Weights of a small GPT-style language model, trained from scratch on English Wikipedia.
Size: 26 layers, MLP 576 SwiGLU, 17.5M parameters.
Architecture: RMSNorm before each block, rotary positions, no biases in attention or MLP, untied embeddings.
Training: a variant of Muon for these matrices, 6887 steps.
MLP neurons of a small language model. Each row is named by its layer, matrix (gate and up: input weights) and neuron, and shows model dimensions 0-127. Each number is 500 + 40 x the weight over its row's rms, rounded and kept within 0 to 999. Numbers have three digits each. A neuron's up and down rows have the sign that makes its largest values positive.
After each neuron's rows, "fires in" lists the words (lower case) most often at its 100 highest values on Wikipedia text that the model never trained on; "fires after" lists the tokens most often just before its 100 highest values on Wikipedia text that the model never trained on.

L3.gate214:442499453514491502479569581525423505459518467504446463476452522562518539480523440554504536594519506542422571433452525529520487491476528480480499519447522458533442485484548517518510496511470444530557460497491517478487500555431493517476535518508415516445488570490505436471448524529552517522516451500434532402462504427512472477488485472434458542529534484536482428565435509508478522470498
L3.up214:478509515566516438502550539617530485512473597481517466463467491482420474479515533484491446469520514439523516510515518539456421482504445518538455482509557450490546476488430455449563484521503463554461499511534502508484514537533543531475451412521581426477468540570476490524421469516458447522493481499438519442493562441516485419540613445538530511456462500525518478536485486479539520539528
fires in: "which", "what", "whom"
fires after: ",", "s", "),"

L7.gate87:489490463504470497545557482518606468514476452500514428606495491486434447559439468503533494574516503482564498420513491532539514464448489507520465527466485513584486518547470543451470552505510512478430554484514453512494560497529489542486526500481542516419496572484471481428488451509491478472529507554558379518506492506440398572467510526480514566414465548511496465465491469526483518591494
L7.up87:489458504544534454506499509502446558471447513526529452485547484550488539504518506524474456421525537567452421538453526504509410447503458503461617509529488527523445506441471439485568524467502543469458478514480509492438532542495507476544535482590523439447450495521534533514521465463592593478459465425529500485554556514455502485460450493567482467541503453514427562478539512489550495458457
fires in: "2021", "2022", "2020", "2023", "2024", "2025"
fires after: "0"

L16.gate556:531562506527511539527529464529513430569485508468471505500531543468531459566519489485489501506498540477494479478389504451517539497479475467459532549551534477527515517459423456503539471516554464468611440472447528509459500559414458510519551496457483508448611483514500524548546525469468554511414416502574508444502486551490552514474474514563506479520411492410493464540510489568514476465538
L16.up556:490546551522496488454450518441467480508519480573505587514453505504505466590498551512408566497445488523528510470421453512497445429426595449455511529480509460493541518458540601446516501524468440450533489428398457527430478491490547482505466511553503560450578461470483473486464486507475539528519488485568489479502524495525579528474493488545539472471439485459490440543518532560515436491490
fires in: "and", "or"
fires after: ",", "s"

L7.gate274:546572502518575476498527507485530544501462473513498523492443559541493524525517476475453506592517440470532558516500471550494506463577517461553511448551520559514450464456480517437544495505557525534467524546453475514467507555448489504493486457477463455483516563501541520472468528507483498485466510476519525559466484456529555511534464472518484522407423443572479507509468531516542486424438
L7.up274:530508509531571538440562500495484465505446497432554528551512536529505516563542545532506508585507407557452535552514441523461432502506542423539487441535483519504460548464482529379525556518516447445522511488529502483461560504427444510492496501459474422494484495466494532422500427496462504459493477542453552487447503497476585523486518486448608489497463446509558479471573527511462491421491
fires in: "s", "its"
fires after: "'", " of", " from"

L4.gate501:481437508487464568410496494527528462591560504446562538540497502498472479472521510451547564490444524495488510482503499540500468479516566433487527580458440472532499525494482510550508480517527526466486570475487473521518505521421527468514424496460566483490495627439514555459602511451545456505502536520470480546463471462514492559513512522521512449508494464481469375493537479472496501537381
L4.up501:457490487545472532476542463559488416575467488576551506540558485428539537486474530501604549510480521490385471507468465502394499559559574518576435478529512498516498515409480549501451533498521427565440504479531537516503543527492498449487472520543497498480488490436475508415546544495503485472449468510462474539502555467524465492486506529498494474503459452490449577496477483500458473455495
fires in: "8", "7", "28", "39", "09", "29"
fires after: " ", "2", "0", "3", " ("

L11.gate336:561436521490454524500513429448489499510484476522493504522507422524480523502548496500474442575541520533519507487554424527446514434523426486532472477509471554516471491503483535395496501470475529470512494449444579566466529541425427494434442533485501497508432508510494451447516481520505463474459470516550525542492420488490569471490525414492449476470472483460469464441521543511569470465470
L11.up336:457497455532462450478507390511609423545533469534568552492478540470456484526475513498506436514544546547468521503557596498488428479491445512466508517519535539498526485435487473378494532492523489497500485511486573521501573467490518494519458555533547414485472504607502504526467466472514524496461476508526533499511505516485523526488460424459539438493478536481465501536486546428465528537500
fires in: "its", "s"
fires after: "'", " of", " It", " from"

L7.gate330:444524502520544523433519497509531536474464461483512514536505501473486427569494487539517526553499466416503508554570489547524502478489590486551454519457477541502479493470502476531443577475518519511480565526503500540544437499469528522439498535466436526511497520513673517484480562521497476486509470491511504565542453428475522487499411464530575546475526495473452501557475462495528425494535
L7.up330:478557573505490522611613503539481513599476549448472547518409508541508535470564514562468484477438476540506504550542480554533432459505443448505490468505464514438473487518520466498476512433547480521495517489456495498540481479534468564466516521563513497514475464523493545518512519538500513513484483490464454515462439438438477540476451531431548453458486456489472453454524433493500453461516
fires in: "to", "28", "following", "29", "25", "that"
fires after: "2", " returned", " due", " the", " decided"

L19.gate20:446513470458547526483582475533527523464494488541419568419483445564483568467505532439491489506545514456498427401519516535478522513465541487526454509490507493480483523463464450492476459454493540475474506519434511519527504537561585495436492527493513542450475506398495511468469509510545477472554514528533467467519487375440516465467434546473522550603532527533490423494525457475479490501489
L19.up20:509474564483484534488571553475550427493461443490536480497468464531539500498535480525468585501413470513451500459523553461471444492556499521523507537531576544471574482495512477505409464492519428565517507516477488505478406506561507465513586502478471475468464486545477513501528457521518547465417488558444435530474554551546480517481474506519502524516500605457493540523598520541424486528437
fires in: "2021", "2020", "2022", "2024", "2023"
fires after: "0", "–", "2"

L17.gate172:522489511533474504511465527518533473509583482453461553469428429432543572540543459525536531462588497536464512514549534477525528506537516504401585489444416500509422498427490531546501451477504407552512516489385560437526455434521534529496510524521474511470409516570474527530469509477539436524438462476481532494627558512469533504484502513459547540461499533516527474505466451501485500456506
L17.up172:554509541479502497487466539512482540556501482419517512488460518571491606502512476567511485467465455481454437559565428467515617523530463493489593545523488489437492482448497417496483484513525574579495477512518512483502594430505486501502493488590555493473546515486447491567459556540555473486532560440497471518564526556517527517521498483573493460489520474478492478513453502492412486539604
fires in: "was", "the"
fires after: " It", " of", ")", " it", " in"

L13.gate442:564492519557488500493444474498488459581511443502478536378540441481517502487493517461559509489530546627525493516482461471528492469494472436463520522441460493466504511525455541533462496557524474582502548535474510470478517502475561566497465469482613560552527547490490517508538487525559477441488511496492482469445547554542475462508595487500501435496434519466480490516483515497495530497502
L13.up442:523448558542464511471581488507459524453501611507485455498463527432526440461481506488484544524496482487475456510529483578496493445442493521509519571538454557507491483526488439454518476495585591524554467450580381515513524470552539438504526522500463505567516539520505471477547491500499568552467503538535583457533532507510549404529529423490507449603499502525538450547505495483483556494491
fires in: "and", "as"
fires after: ",", ")", "),", " well"

L16.gate387:508542550498517468491547452513521561528484542514418493456470553486509500519460514463484503474510457572454529493522431499487446517505496603540472421541537512505485534462443519504435494457448537548507492477410492540521499520458557510476423450526544521536522500517483507486490520483421576494502519452473555410463492429459454530487522523435527449575541441460515453482514494490474506536494
L16.up387:493488512538469449482455494480570495466536466575538510475518473570465526463428511517478572582456532551467502493514478481432466434467421553531522456459516429538520494467508469456537523477463528459485533552519498568500520436486403525555418458428524536523514497523520493497499541496524535424480550460516506502523532460522548499429529506539538461443525500509500547473399606546542492447447
fires in: "his", "their", "s", "2003", "2008", "2009"
fires after: "2", "'", " made", " at", "\n", " to"

L2.gate425:461530491466509520463540386477428482520480564485496519466505570515570460558498461512495510530468482430452531507478455527451568539517499467537499508602503441480509530516421415505518582501501550518502526546499491494515482519407505503477456511542503488495455432369554464424474563465495497496456572474477443475489471500521462484502557477535554420574493493453508452481525483496515490510533
L2.up425:513522555469505512546486522550546460555508501503413541560460487509478524581512470520538509457398486449467424473475426494495417500548585485584511480477531464458486422463521504490409472510526442544511473491500492513443496477480480494526498503498487508480569428503467497486455423493414472480485481515465529496468496466490476434431465454486446509414515522528441566523511442504454517515499
fires in: "8", "82", "80", "81", "89"
fires after: " ", " ("

L17.gate393:505525559479518531492555476517481471472541509450480482487489498512575422491492522464501512470486586486505519496472476514426536557494545486504481473497506470566506487474532519521493496511470483495417458512542520493594520518439610556532448485547461517562486455467495495536546453500497591452601486466450436444518579520468515532468389510548508556495493453497518515510596535524558475501484
L17.up393:465576504465494488469453522471440437572440510487495525483519526521468435509514551520498578492473432608465497543497500478533436458502458447466538501561536406449533491559492533505547538483523536573500525535524541538464551580410504488463505507489554519489451538515501487501516417580554422454460601476468516468497482479586472522564570571505512555532547491552455562472561499525492487508437
fires in: "june", "may", "march", "november", "february", "april"
fires after: " in", " on", "In", "4"

L7.gate517:462501551490496535472478489499493549535524540536463567497466394579470477485496480529474499509384488509479502501507476472588473449497477502601506555433480493532415486534535487511502505452540468537499442500558507513475550491519542460522511455501471582492433523499456558494487487479509496431537492400536511521517475456532500451475522442541530491462627562475519500515456501479531429524585
L7.up517:516508488527498515578493492502496439560588554485531485479543589483558579569439435516495470488546537520554451517471471532513442491547527499469518570540490518432505484536554528503531510464568488529491513581497511551494493543447508553511510482516530546438443428555453525435525552534455525555486505528495563496478532521438446470544528471506497576477478449469487492486435429464489439469444
fires in: "that", "figulus", "they", "who", "girl"
fires after: "s", " Fi", "ir", " as"

L10.gate129:551512533486502454565454501417501530566485478571514564469460518541478392541593514507462510550532484469553501573535424518506505382486521471473516469502575567526563438462547505397549528512512414467518511521503517460520517485517512483494462503498478508505426467476515508454496466463468494506496560474519530554511570466539512467488400565488479487569498469450516442460522459531491514376530
L10.up129:539546473500390440519555507475455517464461483504532514534510488470550495576346453524476515515513436522555535505532472525508545489514545470547489531515546532492541527463525488522514446469475493513526486509520465519488607493497513567467499474534511552509472522570494498537549506543450517509488480555533531432581502480480482490557495494448538510509488451486508500471516575547516574579569
fires in: "s"
fires after: "'"

L7.gate304:502483464512511432506515524493463465506460559434424512508475488462539445458543525438552484472501483516489508574611592527436486572483434445461478510540529502579514540513477498518530568487512486516501501588481490493423512463533475488536448508480458455489549510558507546432498508515422527486441481442527407444491545497482494491474551511536557503511528497498491529516449521459467569565516
L7.up304:566505568492486542489459585452484524523459504497532541399439530513501476451470466558533508480493460506524511507437483521541446529490514533459531458503500465491459609562468471508467576532522551427569457553471502521510447547543493463555443566467475528483468480527530517416445532470533517547481453480475521445475483526502556498489505519444504556506474461473479462512510492513576446485446
fires in: "life", "death", "history", "father"
fires after: " his", "==", "Early", "9", "4", "3"

L3.gate448:486545486577504555457541503429542504553454568512456541462489521485490517574478477549515483426479519512564509487480497480481427515541522504473428458447510497455380499495459487526519504416533442557576508529451439456456516454527484417468474443444401493482540546520516433548497517527418460521506565471477516489504500481455511490466431482492545498503485403513506467479532551567494469552495
L3.up448:563584452469505525481458546476550547527470550476507507521514498525494468502492500523539534462519422527497419452452556457524418541508498470477512470518442484524475474521484509545488502435530388445441478438488440528495599422491499454440531450464527500476519554568472366555471512466435517519534460465517529506539470468474494455466506492506539443474513494501474479500462490543482561576486
fires in: "be", "were", "been", "being"
fires after: " to", "%", " have", " would", " will", " they"

L13.gate164:574565564516443530434453513507475512499537513470485545486453486517508558457440543500501452461502436548483513522544553477572476445474474526522524457518535414516400512524386562533420458423551516544500497544482426519542523427530506502442537494526541523529565458522550421488491530469483484536515511467473507543513523498504551478570520499486492538506455497507454517480532516504510582530455
L13.up164:495515505516495561467486597516499491539527497496488522464487444464472492521493466458530449469499533530510560516491458480489446503458503452540523429444489470522515469457452465544474543561513519487492415463503471572453498474502521569502523518490478495503482425564487450510562525434467509500501497505551539520404507549423582463541527525505586486479518476591552478501457527459533540473490
fires in: "was", "is", "also", "season", "be"
fires after: " it", " It", " This", " was", "It", " would"

L2.gate371:529460537520507414448487580551445524509502490521511523546541485525469511480587492538518536451482468535431527512548493492491491497540506425570546504520467439491506497464457539450503453564503547565528479541495517504522445501451515438503538414437562501459521418530473484499513545484510516409499519437478519440510541443519553473558549481504492490508530487511435469574492443502541444469549
L2.up371:520490514560498481561466503478480501556511534540509481476549484509556531518490534544497537452531556581510516491557505441460497527520514498566497558415537457481531548500440537513468447528536587555496552541432503508391496538478546531531504463449603507483465476522421487473537530554490518513479514506474522491505565515522524590560493566545521503556548536540449484496463459449469450445469
fires in: "but", "however", "account"
fires after: ",", ".", "s"

L3.gate507:512533464488498422471519560472448487508496473497471522493499505505516515574483511460502539521526508494488601474615529417499448542482521435473544499578535483471430544491460587545517472539399483522517488504517497508483514455553537497510499487545529434508540427498502387445458447429547552557442474546466506435516503493459483544524538487541498495507474493392496515468491507527490506430525
L3.up507:530526507489467435447547567469493484510557552450551494435556489510564518588489505477466470521547533485524500446496448455566471492486475508476533508498491532486506486575400574519495468450491466486504494476446492503595483504486492566558499491514506490505483548487542488520475488477533476477513466570442473494483468509497475516580573493576502455513520522458533587456502532526429481535524
fires in: "end", "history", "ends", "background"
fires after: "==", " the", "9", "\n"

L7.gate454:565479502481524478502515513516506452504486504526503465545447535610456502501484516464427513538338453552601554474454507494516502455457501482525528559418434530489516564492470474532547436490454493477503507509461460468573434473514468459469507481486486485563487521507470540469467501490559508424567495463529494532524514478489470564494488504507502489480563449470508565576421497465566496503546
L7.up454:448436508522452530490481476426540505530425471474495483411483516511512566515500477528493507461513508534512494487506556423473513520454429480525510496526449548407491473513540530474524475554535463476468547505534424544496541550475454535517474479534557474477459531480461521514543488441599462500532414498445493455554564515501483522512515531500468514521479452512482501553479419500482465430542
fires in: "however", "but", "although", "though", "because", "despite"
fires after: ",", ".", " ", " Tho", "\n"